From a checkpoint of a small transformer trained on Wikipedia: MLP 1344 GELU.
MLP neurons of a small language model. Each row is named by its layer, matrix (up: input weights) and neuron, and shows model dimensions 160-223. Each number is 200 + 40 x the weight over its row's rms, rounded and kept within 0 to 999.
A block is one neuron, or neurons of one layer that tend to fire together. Before each block is what it responds to, as a language model described it from the Wikipedia text at the highest values.

Past participle ending after was/is/were/be in passive clauses, e.g. dismiss-ed, partially destroyed, was released; also "As of" in census headings.
L11.up411,158,180,183,93,233,222,146,210,225,176,182,251,245,154,223,193,210,188,209,179,137,184,185,136,233,145,230,147,209,116,155,206,184,219,191,155,210,161,181,199,252,218,148,171,218,233,239,186,155,276,264,226,273,171,184,235,195,206,156,163,180,253,162,216
L11.up493,233,177,174,230,192,243,199,199,224,168,177,257,188,300,220,189,144,219,303,104,161,185,147,207,180,205,180,125,189,183,239,141,177,181,247,205,254,121,199,232,245,195,173,191,212,205,248,227,129,216,208,228,195,191,157,208,113,177,170,237,187,221,180,194
L11.up551,236,186,212,190,234,230,189,191,204,231,167,201,136,146,231,129,182,200,177,216,260,152,140,191,197,178,185,169,283,205,142,188,238,218,140,245,171,154,245,171,266,205,150,162,200,211,239,199,131,297,179,200,209,214,182,154,165,248,183,232,237,200,183,205
L11.up1035,214,161,249,249,166,232,137,227,190,159,172,199,181,197,246,148,162,230,287,164,186,231,120,232,180,204,176,150,253,161,183,216,211,195,164,195,277,189,209,201,244,181,170,125,205,257,209,262,166,276,256,128,197,174,173,126,169,239,221,166,196,242,252,250

Past participles and main verbs right after a subject or "is/was/also", which usually take a following preposition, e.g. "also known as", "is found on", "used by", "led to".
L14.up86,146,148,180,265,139,171,139,196,224,192,172,330,203,253,196,198,194,183,199,159,148,186,100,215,157,134,140,222,204,258,164,226,158,197,189,175,206,186,141,214,194,132,255,179,212,259,225,126,115,226,218,201,250,192,228,233,206,203,236,260,206,212,217,265
L14.up134,204,214,220,200,202,278,54,156,209,190,117,261,258,186,248,165,219,198,236,181,232,281,215,193,234,201,173,202,187,164,153,132,195,190,255,188,141,185,191,205,239,173,166,131,180,142,161,224,191,195,238,206,210,183,204,177,176,201,235,228,184,188,235,204
L14.up191,192,201,275,274,197,232,184,130,213,193,141,242,268,222,254,199,160,273,228,142,187,112,156,159,171,189,173,189,255,183,156,224,142,182,213,168,169,207,161,237,181,154,221,168,226,225,189,243,188,199,264,180,205,227,239,178,127,181,185,91,220,173,194,255
L14.up194,180,131,231,175,94,247,224,164,239,200,150,230,226,228,267,193,219,214,192,161,240,220,137,147,207,175,234,176,188,131,219,228,251,233,148,232,183,160,246,200,206,115,170,142,201,251,260,231,154,246,179,237,236,155,198,132,121,281,139,231,194,302,202,239
L14.up422,257,145,251,188,172,146,152,248,186,229,143,212,238,216,259,153,160,184,272,156,163,215,163,235,197,222,270,238,217,207,117,204,246,201,108,157,303,164,149,181,216,171,129,191,203,252,179,225,125,292,184,178,177,154,201,217,93,178,161,229,173,248,153,228
L14.up464,181,182,246,217,223,250,174,239,208,188,172,254,176,205,238,216,231,174,219,107,174,228,162,145,207,195,176,219,221,175,82,272,197,218,222,209,243,152,163,201,198,186,173,202,206,278,176,224,162,233,202,175,221,147,185,180,93,223,194,212,206,238,280,259
L14.up671,178,171,229,269,164,226,173,265,241,204,161,285,198,181,228,191,203,204,227,198,196,196,225,89,229,202,204,191,221,196,136,151,213,230,208,174,178,196,242,157,233,161,168,155,235,271,199,226,159,329,212,207,267,124,187,142,126,176,179,182,218,265,245,209
L14.up745,235,211,215,215,218,186,188,220,237,123,184,264,186,165,235,142,212,223,164,110,188,235,149,204,189,196,191,169,212,204,194,187,197,213,162,136,186,151,164,165,188,137,172,159,199,259,203,138,193,243,193,227,264,156,144,206,205,172,197,134,235,230,175,228
L14.up771,229,225,202,210,238,226,146,172,194,221,94,190,268,215,163,197,112,207,214,188,229,174,184,147,89,228,168,226,247,213,203,185,218,223,212,234,172,151,198,162,265,223,159,167,226,247,210,250,165,219,291,128,144,158,198,251,125,179,216,126,180,223,151,209
L14.up860,205,126,248,147,158,248,225,179,194,184,153,244,226,186,278,236,218,268,216,206,202,176,96,246,225,182,182,248,170,175,221,236,239,223,131,250,160,199,180,167,225,160,153,227,164,260,150,189,183,264,187,208,183,185,173,121,186,213,90,168,201,298,197,237
L14.up908,226,156,224,208,225,213,167,159,238,202,173,275,197,232,257,217,231,153,242,263,215,267,187,208,179,215,141,232,250,202,245,219,217,167,218,167,117,177,219,165,133,258,166,140,224,209,163,163,222,168,143,144,272,151,219,223,185,171,215,215,193,334,138,231
L14.up1065,226,190,268,150,265,173,139,205,192,169,156,235,239,268,215,182,232,153,201,138,208,239,149,264,221,238,202,225,228,223,232,150,204,220,92,217,208,203,226,178,246,234,158,211,218,245,203,206,163,203,175,219,205,171,177,222,167,277,223,139,174,203,185,279
L14.up1116,244,236,241,217,176,207,95,239,220,186,160,230,187,252,231,211,156,226,196,198,228,232,156,195,226,165,183,185,208,175,141,148,221,162,190,227,229,188,227,221,222,190,199,161,165,260,202,235,184,223,218,247,182,167,262,164,159,208,128,237,195,228,229,238
L14.up1147,219,144,217,155,224,250,164,193,132,227,161,194,143,182,258,217,182,227,309,170,207,202,181,136,178,160,213,188,192,170,200,234,221,237,170,257,234,258,255,174,264,160,168,186,141,248,206,138,189,246,223,251,202,211,253,270,149,259,219,173,147,250,247,255
L14.up1152,205,181,187,205,161,240,156,242,184,177,206,229,212,232,190,238,234,268,192,166,238,240,112,190,224,226,159,257,180,145,198,211,205,220,147,195,237,144,154,182,235,120,209,144,192,223,121,257,157,186,262,165,178,179,214,154,206,224,236,228,259,249,216,168
L14.up1279,152,229,234,319,210,172,182,239,214,179,153,299,175,203,209,183,238,203,265,221,195,235,193,158,201,193,262,126,188,214,178,132,247,207,161,226,262,182,135,183,190,202,184,174,171,207,212,171,174,233,230,185,208,184,247,206,207,166,227,209,246,211,192,234

Separators, spaces or first word-pieces just before a name in table rows or lists, e.g. "| 7 | Élise", "| 1 | GK |", "- Dominator".
L11.up78,211,188,184,182,208,213,155,180,186,250,240,203,232,265,199,157,177,159,205,187,142,188,167,191,228,142,171,193,124,223,132,204,268,189,247,224,196,186,200,240,141,173,194,219,205,183,167,160,220,242,162,187,202,249,180,199,226,205,226,255,260,188,95,144
L11.up486,259,200,175,145,179,206,176,201,258,180,200,178,278,242,327,179,178,172,189,229,180,153,171,207,176,205,259,246,178,218,218,193,188,195,223,139,203,189,161,236,122,155,158,171,232,207,164,195,263,181,140,248,241,170,187,174,173,163,214,198,189,228,182,219
L11.up666,176,193,203,202,168,190,208,251,288,207,216,150,196,243,247,169,203,161,231,182,128,202,235,179,196,160,219,238,212,155,155,105,225,223,189,159,169,186,169,201,163,197,156,168,276,223,151,234,154,227,127,195,270,211,201,141,205,161,240,190,236,275,228,227
L11.up812,237,105,236,200,270,181,129,178,247,174,201,179,211,194,237,169,174,163,188,197,208,199,237,160,183,172,249,205,152,235,208,204,257,251,209,214,127,183,225,237,171,107,173,228,184,283,268,228,139,183,173,170,253,255,145,162,228,207,209,238,219,222,206,213

Closing = / == / === marks of wiki section headings, and line breaks ending list items before a dash, plus day numbers before month names.
L14.up257,153,176,206,141,217,206,162,188,227,265,167,237,235,202,168,236,192,221,219,169,208,316,220,209,125,115,225,163,203,208,212,229,147,221,165,233,149,188,269,189,239,186,91,212,303,202,254,202,278,173,170,237,223,239,210,166,167,243,228,145,252,126,250,197
L14.up297,255,149,242,243,227,174,180,194,249,199,184,179,246,181,226,202,142,234,199,119,195,260,155,183,249,233,153,197,259,125,206,192,215,245,263,240,162,153,242,170,181,246,211,286,152,223,169,219,241,220,244,167,226,175,145,215,188,216,234,268,180,193,187,207
L14.up316,227,98,245,249,197,227,216,185,211,227,128,214,208,141,256,250,233,222,164,171,213,168,188,199,184,241,164,188,142,108,171,192,234,167,310,174,206,193,189,224,258,197,224,186,228,218,215,258,211,237,269,205,189,227,214,217,197,295,265,149,167,162,188,218
L14.up333,137,208,191,250,191,228,217,141,189,160,177,214,192,239,315,165,179,234,149,127,238,223,174,184,202,177,134,230,190,192,187,139,185,181,183,205,239,181,257,162,208,148,145,205,270,286,198,131,229,191,159,209,270,226,205,261,209,243,181,165,255,208,290,234
L14.up363,165,173,194,233,233,286,151,207,216,251,156,217,164,289,228,141,197,229,178,222,245,233,236,224,228,113,207,146,255,176,153,229,250,235,206,264,235,209,162,253,173,164,139,173,220,256,198,191,215,138,216,230,241,185,262,257,143,130,230,193,173,269,260,138
L14.up376,186,238,193,191,275,200,91,186,234,161,209,161,168,219,156,185,166,182,294,193,180,213,212,213,142,166,228,220,162,129,186,271,174,214,189,235,235,131,199,163,230,177,167,223,186,270,179,253,183,248,203,230,261,159,210,190,203,239,225,155,208,258,112,104
L14.up413,273,198,164,171,195,259,156,246,224,255,174,186,181,269,189,226,167,234,152,208,174,217,195,237,105,221,273,243,188,228,190,220,189,267,167,268,148,175,209,160,218,259,110,229,207,180,198,163,208,253,185,194,165,222,199,161,180,220,230,226,209,216,183,243
L14.up425,230,164,154,175,287,201,179,213,254,113,193,177,248,310,199,199,206,191,203,206,207,254,151,207,276,154,204,168,232,146,147,133,203,254,275,251,210,150,208,228,197,206,196,185,208,170,128,156,251,217,188,298,189,224,182,208,170,198,163,182,287,175,260,200
L14.up449,184,217,211,184,172,176,164,184,192,223,124,209,210,226,216,170,194,211,175,111,215,286,181,167,222,140,168,130,122,216,199,182,174,256,191,214,263,170,153,207,238,172,204,236,217,260,108,202,192,207,273,259,156,218,214,199,197,261,236,162,154,264,188,170
L14.up455,165,209,164,151,161,180,175,267,185,231,127,195,250,260,210,151,211,275,190,243,235,258,190,176,203,148,197,170,149,102,270,180,238,276,198,156,160,166,230,212,255,194,148,176,285,212,221,185,204,263,218,262,178,200,179,171,215,194,188,144,215,167,206,234
L14.up498,255,203,164,250,272,205,174,260,203,205,173,166,196,209,198,214,197,226,243,246,205,229,120,227,139,213,193,151,222,174,162,128,178,221,181,247,233,140,179,166,141,230,226,201,207,191,141,183,179,137,202,271,244,245,251,214,204,179,222,156,248,238,160,178
L14.up800,256,198,291,206,218,211,229,265,241,195,157,192,154,177,139,189,269,195,206,181,156,258,198,220,158,134,229,204,186,210,173,208,204,187,150,68,207,237,142,212,205,234,128,188,251,206,179,239,212,206,227,177,176,214,159,190,233,266,252,207,197,232,220,233
L14.up804,153,165,193,162,197,225,211,184,288,241,176,186,234,229,216,191,213,177,222,165,217,246,192,204,163,136,190,154,141,175,201,225,232,158,200,129,151,177,156,197,187,192,201,226,191,161,124,238,183,238,221,199,197,176,228,209,196,266,206,164,161,253,256,167
L14.up879,182,123,207,221,248,241,223,163,222,110,177,256,197,222,269,222,270,198,176,243,204,136,246,175,211,148,150,191,197,199,193,131,184,233,211,155,178,191,147,221,240,165,273,156,228,195,189,138,217,166,184,187,235,196,206,304,232,232,224,218,228,229,226,191
L14.up1022,201,159,238,152,214,252,163,163,171,181,210,146,131,274,219,263,226,219,203,209,182,221,197,194,235,242,161,224,232,206,109,196,253,227,193,165,266,192,208,213,230,188,184,166,216,197,92,190,221,223,198,235,161,210,171,222,125,218,225,197,236,244,277,156
L14.up1153,171,193,203,149,140,192,173,230,206,281,166,187,159,126,285,178,171,242,249,120,165,176,239,150,184,98,217,204,232,202,231,188,198,261,287,149,124,196,197,181,257,196,210,251,206,198,109,177,219,175,224,231,125,167,146,223,192,211,301,206,142,240,239,217

The article "an" (e.g. "was an American", "features an electric"), plus opening parentheses, brackets and superscripts before abbreviations, dates or "born".
L6.up736,246,187,202,228,195,231,207,165,221,195,184,213,257,221,217,200,178,212,183,224,169,150,160,176,116,194,193,206,119,179,158,158,213,268,94,156,269,187,228,224,291,186,257,215,245,223,152,134,139,238,214,287,130,210,158,140,189,223,296,189,257,153,162,230

Line breaks right after a paragraph's final period or a table row's closing pipe, plus opening quote marks after that or was introducing speech.
L6.up1279,233,218,136,197,164,176,197,227,203,285,196,105,188,212,202,203,170,182,321,138,271,211,179,206,144,139,176,242,255,171,221,179,206,170,211,227,180,160,167,195,213,246,79,256,214,269,286,188,185,197,243,211,228,176,227,218,155,196,219,187,176,195,243,282

Past participles and predicate words right after was/is/were/been, mostly in biographies and histories, such as known, arrested, named, found.
L6.up44,187,193,305,152,196,225,157,142,192,257,205,247,197,274,237,181,201,177,199,236,186,197,134,171,205,167,221,187,213,231,169,175,186,184,245,193,214,187,256,211,247,196,158,189,207,213,186,202,133,273,190,208,195,167,187,119,185,222,227,221,225,257,174,317

Separator tokens (table pipes, list dashes, colons, commas, bullets, country codes) directly before a person's name in results tables, cast and credit lists, e.g. | Willye White, - Yuen Wah, featuring Minnie.
L14.up27,193,259,206,129,156,178,235,218,231,141,199,209,198,206,193,305,224,166,220,178,242,220,241,179,205,218,202,283,211,159,148,172,226,220,229,197,222,218,221,178,190,121,165,228,190,107,112,222,252,162,230,217,233,174,211,249,225,179,161,250,219,237,229,142
L14.up256,222,188,248,206,183,170,203,205,264,199,227,197,234,248,177,211,117,197,213,158,235,201,172,107,188,201,220,157,196,121,186,167,180,246,205,188,182,212,217,120,219,218,195,289,225,232,139,278,197,265,200,264,238,210,204,231,177,198,245,275,283,270,218,212
L14.up278,245,186,186,180,248,180,170,187,216,181,207,178,215,221,193,183,186,195,320,207,190,241,254,172,232,200,230,212,221,200,169,222,224,158,213,201,203,220,230,222,182,215,106,236,234,168,228,169,231,172,176,171,182,215,187,257,240,239,97,207,214,297,210,166
L14.up437,215,195,199,202,279,277,185,145,230,156,217,151,236,205,139,110,226,247,190,191,149,163,121,160,207,222,276,136,176,224,244,204,116,262,200,215,152,216,210,230,205,213,157,235,236,205,168,170,174,225,207,176,234,174,180,273,135,164,178,191,233,242,143,213
L14.up469,245,131,241,232,157,189,162,211,235,199,113,190,191,226,204,219,172,221,217,219,220,243,133,186,186,221,277,171,177,88,220,188,208,231,217,200,217,122,361,218,217,242,165,216,229,249,146,242,171,246,270,219,141,111,165,202,166,194,244,143,160,190,197,213
L14.up474,205,121,217,217,144,193,171,244,208,189,177,277,223,185,247,213,215,216,280,173,160,193,97,51,230,158,228,191,130,180,190,209,188,251,191,122,192,226,215,234,171,183,133,203,225,234,248,257,257,217,245,199,217,188,277,151,210,215,218,201,187,137,177,211
L14.up583,200,217,208,233,197,195,172,258,256,175,223,180,262,252,246,139,174,179,254,193,190,214,151,193,215,179,284,201,168,127,203,166,204,256,250,269,297,196,260,258,229,213,119,255,237,211,200,228,239,197,225,221,249,213,197,178,234,150,202,133,273,242,109,228
L14.up686,143,169,241,153,183,126,215,250,182,227,182,204,168,203,214,131,214,265,201,194,210,173,245,112,166,185,199,203,160,123,169,118,194,236,200,145,228,269,243,167,220,197,142,171,187,233,179,169,178,171,225,202,172,203,138,178,160,236,294,274,174,175,256,184
L14.up691,146,151,262,280,170,201,127,132,232,124,205,242,278,288,220,210,170,188,231,199,256,212,189,219,245,181,277,251,150,234,230,233,217,261,229,140,161,222,184,216,217,195,145,220,214,188,185,237,195,195,233,210,339,185,215,276,244,226,237,174,174,212,163,175
L14.up900,190,169,210,197,167,186,164,192,251,193,205,187,202,190,171,124,216,184,228,210,189,233,178,194,242,209,222,203,146,215,245,167,237,193,275,178,134,187,168,156,201,170,137,212,210,201,242,221,253,198,167,233,204,206,199,219,177,283,192,150,233,259,158,246
L14.up1081,182,270,202,223,214,199,174,218,225,197,181,221,240,183,200,265,233,238,265,226,131,171,207,171,220,207,302,219,210,151,181,177,200,259,253,144,294,214,196,190,223,213,191,301,228,179,130,216,280,209,275,162,263,251,236,167,212,217,190,158,240,196,165,206
L14.up1155,205,178,160,256,212,214,148,160,250,226,191,299,254,190,155,221,143,184,259,174,170,191,224,174,263,215,274,199,192,179,174,164,198,207,266,280,203,213,179,215,193,209,238,210,267,243,189,201,197,227,128,178,218,214,162,219,251,203,219,159,261,232,170,259
L14.up1158,206,233,217,264,171,186,166,197,222,170,175,158,232,194,256,205,219,164,262,169,208,159,205,172,195,196,254,253,166,207,180,135,170,218,219,197,187,222,206,155,237,233,174,228,269,192,186,238,214,233,244,234,268,153,257,183,182,211,268,254,222,254,186,176
L14.up1199,202,267,187,194,224,211,155,260,255,228,243,155,224,217,264,229,186,256,261,198,166,235,129,190,171,163,214,230,129,207,121,74,219,233,169,273,212,189,239,180,224,176,124,227,235,200,246,243,207,188,193,189,257,209,192,158,150,162,229,163,232,249,176,188
L14.up1258,258,181,176,201,233,192,192,126,168,209,201,210,220,185,232,145,119,199,169,178,223,221,164,122,227,178,212,258,177,189,195,135,202,262,183,129,236,239,281,225,276,193,170,254,218,160,178,251,234,221,153,165,208,237,130,164,217,203,222,195,216,221,202,178
L14.up1330,234,150,118,234,233,165,204,218,261,261,247,269,148,220,181,212,195,190,187,71,143,261,145,210,185,172,197,237,200,179,196,203,177,222,238,168,166,189,162,133,166,194,110,238,194,168,208,198,169,226,210,231,281,161,243,244,146,206,209,245,260,184,159,180

Pipe or dash tokens opening a new table row or list item, just before the first text entry, e.g. "| FW |", "| Democratic", "- Gabriela".
L6.up652,248,236,219,246,256,202,91,234,248,178,186,180,216,218,223,174,182,200,263,109,149,151,188,197,278,181,202,253,281,177,182,192,183,221,228,251,195,223,202,191,259,166,150,197,231,212,223,201,252,194,141,216,252,179,220,167,153,227,203,197,201,202,198,188

The article an, plus word-initial vowel pieces like An-, Al-, em-, al- (antagonist, Alive, emperor, alerts), and occasionally was.
L14.up3,204,169,233,258,207,192,156,209,176,246,221,201,129,173,306,244,170,149,157,179,181,189,239,161,135,167,234,173,238,174,211,141,238,257,238,170,199,200,231,173,196,85,225,216,250,270,245,236,175,144,200,227,227,181,199,228,226,161,207,164,158,177,257,159
L14.up111,162,166,182,229,186,202,128,243,192,157,151,230,220,210,196,246,135,147,294,203,172,140,174,75,219,211,250,214,240,184,252,248,192,238,165,196,152,188,309,201,197,260,188,187,204,226,180,156,107,188,269,229,202,186,247,208,199,226,188,207,260,176,161,238
L14.up118,148,197,249,232,204,161,237,210,210,151,135,179,238,172,318,185,208,192,208,186,125,190,122,122,188,215,207,177,194,206,225,174,209,265,207,230,163,217,164,234,218,214,204,272,259,196,190,142,210,183,249,229,225,164,139,224,134,196,235,121,227,201,156,205
L14.up264,225,227,183,173,164,253,148,198,210,79,216,207,130,197,197,190,132,184,203,195,175,215,168,184,128,129,187,263,168,202,227,200,176,199,137,158,187,170,208,206,199,209,132,257,173,199,166,132,176,225,276,173,157,197,188,205,203,167,231,162,256,180,190,205
L14.up377,199,207,152,208,226,254,165,149,205,140,184,229,188,280,180,125,96,121,232,230,164,250,199,216,208,193,197,203,166,188,234,237,160,176,190,199,155,163,229,256,206,206,187,229,144,198,137,189,217,249,174,140,122,154,193,292,160,209,140,170,227,261,171,193
L14.up386,215,212,207,245,172,221,214,216,203,269,206,198,127,218,234,203,191,212,211,260,176,256,198,206,175,211,209,174,193,201,180,165,230,257,222,213,140,184,226,203,284,209,201,158,258,238,239,138,215,275,262,254,163,183,192,183,136,200,210,152,283,186,173,202
L14.up400,264,178,156,202,245,261,189,189,224,187,230,229,183,177,215,201,222,217,205,191,199,197,262,167,191,176,199,234,172,250,226,168,183,199,200,210,225,200,224,220,242,192,164,233,256,253,145,125,174,195,244,164,189,219,111,229,104,190,179,155,249,239,174,263
L14.up623,219,113,241,280,138,156,240,181,191,214,160,196,216,206,272,200,236,203,237,209,192,221,176,140,244,207,250,159,211,197,230,198,200,286,133,236,211,202,149,167,190,196,207,232,224,215,249,257,190,234,179,235,180,218,164,170,67,210,208,187,192,148,232,301
L14.up644,257,199,256,227,185,191,180,118,211,233,167,203,206,252,252,167,149,128,242,228,177,197,242,223,147,256,236,231,132,245,178,192,199,215,226,124,232,169,196,220,221,215,211,230,211,237,302,132,185,200,209,240,181,184,163,161,123,187,207,166,206,245,134,178
L14.up645,186,108,140,214,159,243,140,146,193,164,201,201,193,154,225,223,190,215,188,177,207,212,188,240,169,137,238,215,206,178,148,195,209,257,154,183,221,165,233,155,201,171,245,159,169,169,240,172,193,196,234,255,188,137,182,85,129,213,245,200,266,215,264,206
L14.up799,162,222,198,227,161,229,118,186,230,126,147,224,139,219,186,213,87,186,239,213,252,250,211,171,180,210,278,274,220,216,170,198,238,212,195,180,253,202,197,170,259,122,254,234,223,183,190,205,170,253,244,231,202,155,168,141,136,227,176,252,196,218,217,205
L14.up821,227,169,201,230,194,165,164,227,183,234,182,158,151,172,252,225,153,196,233,242,215,194,207,170,216,228,278,190,215,148,162,234,219,274,203,118,223,172,297,215,141,180,249,181,196,247,177,223,181,246,223,218,226,150,167,188,163,217,179,95,179,126,215,174
L14.up841,206,129,236,177,216,293,207,174,206,186,192,222,207,255,278,233,195,236,209,223,232,253,104,187,251,183,254,236,230,167,194,229,182,149,221,254,155,201,246,267,215,223,157,231,244,144,130,204,227,231,211,193,188,210,117,167,265,197,204,178,245,216,157,140
L14.up1010,221,144,189,267,193,167,192,223,214,286,279,134,226,165,239,287,172,172,190,187,180,271,187,206,184,142,172,221,149,216,178,236,208,236,189,177,162,167,204,167,217,163,177,176,273,292,223,195,193,206,243,245,176,155,214,183,174,198,186,190,177,275,193,185
L14.up1283,250,154,268,288,173,238,221,162,195,255,199,206,209,245,242,175,195,200,226,200,226,170,139,186,182,177,207,207,149,227,174,213,265,190,233,224,166,228,215,272,244,169,235,161,218,299,229,192,122,156,234,230,213,161,173,183,117,209,213,201,249,251,205,151
L14.up1312,206,184,267,241,216,227,140,184,198,177,225,197,224,230,200,217,164,186,237,202,152,131,194,220,174,206,263,177,211,246,202,171,171,273,129,196,228,194,213,195,227,179,212,171,179,237,166,183,127,278,294,237,229,159,209,212,96,227,224,134,161,150,204,196